{
  "n_layer": 8,
  "activation": "gelu",
  "norm": "layernorm",
  "positions": "learned",
  "lr": 0.00142,
  "lr_head": 0.00582,
  "final_lr_fraction": 0.0,
  "batch_tokens": 32768,
  "steps": 8909
}
MLP neurons of a small language model. Each row is named by its layer, matrix (up: input weights; down: output weights) and neuron, and shows model dimensions 144-239. Each number is 50 + 15 x the weight over its row's rms, rounded and kept within 0 to 99.
Before each neuron's rows is what it responds to, as a language model described it from the Wikipedia text at the highest values.

Description: Word-final suffix pieces
L2.up755:73 72 54 37 48 60 45 22 34 30 19 63 83 48 21 47 71 60 66 87 71 31 62 70 70 32 77 30 48 70 49 65 39 47 62 68 33 54 15 59 74 45 48 74 52 53 54 59 56 45 39 50 35 51 39 50 57 38 33 27 49 30 54 44 80 50 47 33 52 49 66 52 59 49 44 66 33 37 27 29 15 56 71 34 38 42 39 44 35 61 49 41 53 35 57 65
L2.down755:20 33 43 57 64 39 49 69 41 57 70 70 66 61 39 59 67 35 34 58 75 47 60 45 52 56 48 47 87 78 59 48 45 53 29 34 42 21 40 36 47 30 47 44 51 48 51 65 31 35 13 35 36 46 53 52 47 57 53 62 68 48 40 15 81 40 47 47 60 69 52 75 25 72 34 31 67 63 51 50 72 41 74 72 69 44 45 98 45 37 41 65 67 73 57 58

Description: H-digraph word starts
L5.up977:28 33 33 59 47 57 44 56 52 73 32 36 72 50 73 76 30 60 72 36 71 56 39 45 65 41 64 59 73 49 54 63 59 14 45 60 48 61 42 33 43 00 51 49 57 83 50 62 19 50 46 58 18 35 41 63 61 33 68 63 68 54 53 57 59 39 59 52 75 49 32 50 53 65 63 81 36 61 40 70 34 68 68 38 55 56 41 34 66 56 62 51 41 38 55 70
L5.down977:43 55 25 51 49 50 62 32 66 56 59 34 28 27 31 60 41 49 54 57 45 60 68 39 39 71 40 68 75 53 35 58 44 60 34 58 46 59 70 37 90 57 38 56 29 42 60 48 51 43 71 35 69 52 71 62 50 46 66 68 43 65 38 41 51 42 88 63 74 65 49 45 46 65 06 48 54 60 63 49 69 59 72 57 18 43 20 58 45 51 69 54 55 45 25 54

Description: Mid-word proper-name fragments
L2.up945:31 30 52 63 54 67 40 74 60 38 56 63 54 27 60 64 35 42 48 38 55 64 44 62 50 62 76 67 72 71 43 65 47 56 54 48 40 25 50 36 41 34 62 37 40 52 34 73 44 37 47 37 29 54 33 70 47 57 67 67 46 31 18 46 26 61 45 30 41 78 48 32 46 59 73 60 66 65 59 58 52 49 54 59 72 43 69 50 59 53 69 86 38 45 54 57
L2.down945:57 46 71 19 46 57 49 43 41 72 70 61 82 41 74 49 41 48 55 62 38 46 48 41 28 44 71 30 64 66 46 60 57 86 50 66 57 18 54 32 48 70 49 55 58 32 54 20 51 68 64 57 52 33 43 28 65 46 72 27 58 69 45 67 29 44 57 55 32 21 34 49 31 67 63 61 57 72 55 57 53 65 33 48 76 49 56 51 42 45 58 48 35 51 59 42

Description: Boilerplate heading and label words
L3.up694:46 60 50 48 50 37 46 53 43 61 45 36 73 28 40 53 48 48 38 27 67 72 38 66 52 48 54 38 63 65 41 94 08 63 58 65 49 66 33 71 76 31 48 40 31 35 76 51 41 50 39 40 27 50 63 22 37 54 66 58 78 38 38 48 40 58 39 65 45 79 46 50 44 41 58 61 56 44 48 50 46 14 54 51 39 22 22 63 33 43 39 55 31 41 45 76
L3.down694:25 48 81 35 64 39 59 55 43 45 60 47 52 54 34 15 52 44 39 58 65 46 55 56 41 54 35 78 41 33 45 32 52 66 49 69 66 52 49 51 36 50 61 46 73 62 43 47 30 50 58 41 54 74 32 69 28 47 56 40 64 40 49 28 60 81 49 44 28 65 62 28 56 30 55 45 52 39 68 63 56 52 24 46 57 51 32 47 35 46 49 67 40 61 39 19

Description: Formulaic label and time nouns
L2.up174:48 47 67 41 34 50 48 33 31 49 51 33 51 50 17 46 41 56 46 41 86 46 64 40 68 41 69 54 45 53 62 58 30 37 54 69 54 56 52 66 43 24 53 31 62 24 45 41 68 46 37 31 45 47 80 49 59 54 59 48 64 53 33 57 51 49 37 51 41 76 55 68 45 61 46 58 39 53 32 45 65 34 32 68 47 54 49 50 40 20 29 83 47 55 26 66
L2.down174:24 48 64 42 53 55 52 52 61 47 58 75 40 60 73 52 42 86 61 15 19 41 57 39 73 60 58 71 41 68 28 71 40 39 45 41 30 43 43 72 50 24 47 70 43 42 54 49 39 57 32 49 54 70 35 55 65 61 41 74 33 22 62 30 66 37 60 44 46 66 33 49 19 34 46 41 73 50 38 53 33 43 32 75 65 54 54 32 39 61 36 37 55 30 52 71

Description: Unit and number endings
L5.up1017:45 72 16 62 55 65 55 76 68 30 27 53 46 80 39 32 65 32 31 43 62 46 76 63 47 45 42 43 25 37 29 77 47 40 62 61 54 27 43 48 62 22 58 35 48 55 59 64 83 55 41 48 43 60 71 62 28 89 63 80 46 33 31 49 79 56 34 55 32 61 51 52 37 43 02 56 64 46 63 56 38 32 56 42 65 25 34 51 39 54 33 33 20 35 09 37
L5.down1017:64 45 44 28 47 53 66 54 67 34 69 49 48 55 42 49 46 46 63 39 57 27 53 58 46 72 64 43 57 25 51 69 65 76 72 15 25 33 53 58 29 50 49 70 77 62 83 58 58 53 68 66 89 58 22 53 61 36 23 41 30 55 38 60 44 48 28 44 55 68 29 64 48 62 41 31 35 68 42 55 35 44 55 41 41 54 51 59 49 57 55 55 35 49 50 50

Description: Mid-word consonant fragments
L2.up641:44 67 44 43 56 56 50 79 84 31 14 31 30 61 51 67 58 34 63 31 56 79 34 61 25 46 65 56 24 30 69 61 21 40 46 55 50 53 63 53 33 22 53 48 70 38 28 40 41 34 54 54 19 60 53 45 57 34 81 71 51 47 52 68 68 57 33 51 32 56 71 66 51 62 70 78 54 54 77 48 38 49 49 61 66 64 49 42 66 58 35 57 46 36 32 64
L2.down641:40 42 47 54 45 51 74 48 37 35 22 45 70 42 45 60 47 63 33 43 47 68 65 26 00 52 47 60 49 28 71 54 44 53 40 55 44 32 53 59 65 54 49 59 63 74 47 53 37 65 23 52 64 09 63 28 36 41 32 83 72 47 81 75 54 60 42 57 50 60 66 29 52 24 86 51 35 58 55 15 21 55 53 56 55 43 45 48 71 89 55 47 32 76 38 43

Description: Word-completing pieces in tables
L3.up173:49 61 59 55 53 66 80 58 69 51 31 34 37 30 47 56 60 42 46 33 63 46 83 44 52 36 62 53 71 45 68 39 22 71 38 52 49 50 56 58 51 47 70 54 48 66 21 61 57 43 65 45 32 42 51 28 65 59 69 53 47 00 42 32 68 70 48 55 36 27 47 32 64 49 33 49 45 36 17 57 70 45 99 33 48 53 61 23 25 58 54 75 45 31 11 48
L3.down173:34 71 47 34 52 40 65 62 70 68 60 60 66 57 47 34 75 42 58 54 69 43 41 75 61 62 43 48 63 50 40 63 06 18 66 23 52 35 49 62 28 62 64 43 31 57 70 27 18 40 41 27 41 82 44 31 83 40 74 47 49 81 45 41 39 51 72 24 38 54 59 63 31 45 32 51 25 36 25 69 38 70 54 42 55 69 24 16 61 62 41 52 65 34 66 47

Description: Final digits in numbers
L2.up832:51 52 35 46 75 64 53 59 77 49 37 46 60 32 57 44 58 41 35 39 65 38 67 62 60 67 39 60 33 57 44 57 43 44 41 81 47 24 53 43 35 44 63 51 38 41 18 65 50 53 56 37 52 53 44 45 27 21 47 64 49 34 34 49 59 53 44 44 36 60 17 32 73 66 32 45 18 34 16 55 29 56 37 65 20 36 48 41 42 67 44 40 74 51 40 68
L2.down832:63 56 56 79 43 56 48 52 55 50 28 56 39 45 86 32 26 35 42 28 74 48 92 69 40 68 70 54 44 47 49 40 72 44 39 36 25 52 56 54 49 63 55 47 77 51 37 47 58 65 67 31 79 66 39 35 55 55 57 53 37 28 19 59 31 87 46 49 43 58 61 59 69 49 25 31 46 38 47 50 10 64 69 45 11 48 65 52 76 51 36 66 23 42 53 73

Description: Infobox section-heading words
L5.up391:67 45 60 50 46 63 30 47 60 53 45 49 63 29 68 53 34 33 65 57 70 37 69 59 83 41 82 53 67 35 55 58 47 52 25 62 29 68 33 60 45 54 58 53 64 30 48 56 39 50 53 32 50 45 77 52 59 73 62 41 67 34 24 42 48 50 47 34 71 63 58 56 52 52 20 65 30 71 24 56 62 57 47 42 41 43 67 22 47 37 48 60 60 58 71 50
L5.down391:62 70 54 54 36 29 44 53 59 35 30 40 61 42 66 57 42 62 77 00 45 33 33 36 57 45 60 65 60 54 53 29 28 64 48 54 43 70 47 53 73 33 43 39 76 39 67 64 35 48 37 62 58 52 37 48 07 67 51 37 30 53 49 64 42 34 39 49 48 49 52 34 67 63 49 37 27 45 50 58 78 73 54 70 56 25 48 40 70 53 78 59 52 34 43 37

Description: Digits and dashes in numbers
L2.up96:40 52 34 53 55 37 37 66 37 52 43 49 41 11 16 45 62 51 51 53 55 47 72 44 28 70 54 31 48 69 48 47 46 51 79 79 51 31 34 67 54 41 33 57 62 33 35 33 72 54 47 36 57 44 82 45 53 19 69 68 41 56 33 34 41 37 46 39 38 47 56 56 55 47 51 51 51 45 53 57 34 29 55 69 22 33 40 50 63 69 38 62 75 65 44 61
L2.down96:42 69 40 61 29 54 26 62 57 22 72 30 50 40 26 71 63 41 25 18 29 50 60 52 23 41 57 65 58 46 38 66 52 25 58 70 46 64 56 47 45 56 52 41 39 23 58 50 54 22 36 47 62 75 47 54 56 57 42 50 37 55 50 68 48 39 67 50 34 44 50 40 36 57 46 34 43 50 56 22 52 47 36 35 21 52 48 33 42 41 60 52 34 40 33 69

Description: Mid-word fragments after S/K
L3.up63:72 67 53 66 51 47 68 56 64 55 64 56 35 30 24 39 33 16 59 20 48 46 33 47 56 34 57 36 34 56 63 54 46 79 39 49 52 35 06 79 32 65 50 52 74 32 35 69 58 79 51 62 50 44 51 27 58 51 19 80 36 44 60 67 71 64 37 46 79 55 34 54 48 39 59 57 31 64 61 49 42 30 33 60 38 38 64 58 68 63 15 38 45 40 57 50
L3.down63:53 53 41 34 49 48 55 67 39 40 61 33 35 44 33 42 53 37 44 48 13 44 35 64 58 53 38 53 63 36 48 48 13 47 32 35 39 60 76 60 33 63 84 49 56 50 65 24 43 59 59 43 44 66 58 08 63 50 68 76 37 75 90 39 37 26 44 42 36 52 62 53 43 45 62 44 61 39 42 47 43 67 70 39 23 68 26 47 51 81 56 49 67 57 54 65

Description: Piece after initial letter
L3.up973:36 52 49 67 55 57 47 55 69 42 39 47 42 58 25 41 59 39 59 30 69 52 68 59 59 29 50 54 43 41 35 42 30 38 42 66 34 46 47 39 36 44 64 56 47 62 35 61 55 56 64 30 47 81 69 26 53 38 22 66 48 50 32 40 68 59 27 54 49 51 60 51 36 39 23 51 45 45 63 54 56 44 44 47 40 55 64 37 63 85 48 52 52 33 39 48
L3.down973:52 33 37 43 41 43 37 34 51 42 42 75 58 58 58 50 77 55 49 47 56 62 43 20 50 60 47 41 31 65 72 57 43 51 34 40 31 98 54 47 40 54 55 48 41 62 53 68 51 49 70 50 29 66 59 48 36 57 58 56 44 55 30 68 25 75 25 48 53 47 55 62 56 68 30 33 03 35 72 69 61 60 44 54 44 17 44 69 41 28 33 50 26 56 36 52

Description: Adjective and participle suffixes
L5.up559:65 67 53 58 70 32 93 63 46 33 67 78 67 32 41 58 62 49 39 73 56 67 26 77 43 71 59 26 44 45 24 59 29 30 58 54 54 43 47 33 61 50 39 50 36 34 37 47 44 48 28 74 72 70 48 32 26 36 68 29 64 46 48 80 44 78 62 59 61 62 36 25 35 54 40 54 51 58 45 55 39 34 63 34 36 53 33 42 54 35 64 60 31 45 49 54
L5.down559:69 39 68 34 71 39 71 37 51 44 35 65 73 43 40 58 61 56 39 61 39 45 49 52 39 44 65 42 52 41 49 55 34 57 38 45 38 54 71 36 49 49 46 66 60 38 38 49 37 57 31 49 48 50 62 31 47 31 42 60 75 67 34 59 50 38 69 57 50 38 34 61 47 57 42 34 33 68 29 48 33 12 45 35 28 34 58 45 59 66 56 53 45 44 63 52

Description: Word-final suffix pieces
L3.up501:42 61 53 57 65 45 78 24 46 36 15 51 72 58 16 65 50 67 41 34 64 47 44 47 49 21 57 08 48 43 39 59 55 29 39 56 69 54 35 28 38 30 43 44 52 63 75 64 68 40 40 79 70 75 54 49 50 39 34 42 82 37 39 63 75 56 42 39 53 57 39 32 62 48 50 48 44 49 37 36 59 48 61 38 49 33 45 37 55 76 42 51 19 74 41 79
L3.down501:26 50 50 55 44 54 49 58 29 66 73 71 45 40 29 38 54 39 31 69 44 64 83 40 91 41 54 27 54 59 33 30 47 62 70 36 71 62 68 68 33 59 49 48 40 47 16 01 51 54 31 40 39 56 64 48 43 58 48 46 47 49 41 42 32 50 69 56 63 47 30 49 13 54 44 58 31 61 53 44 20 76 43 35 61 59 82 61 48 47 69 60 44 19 41 35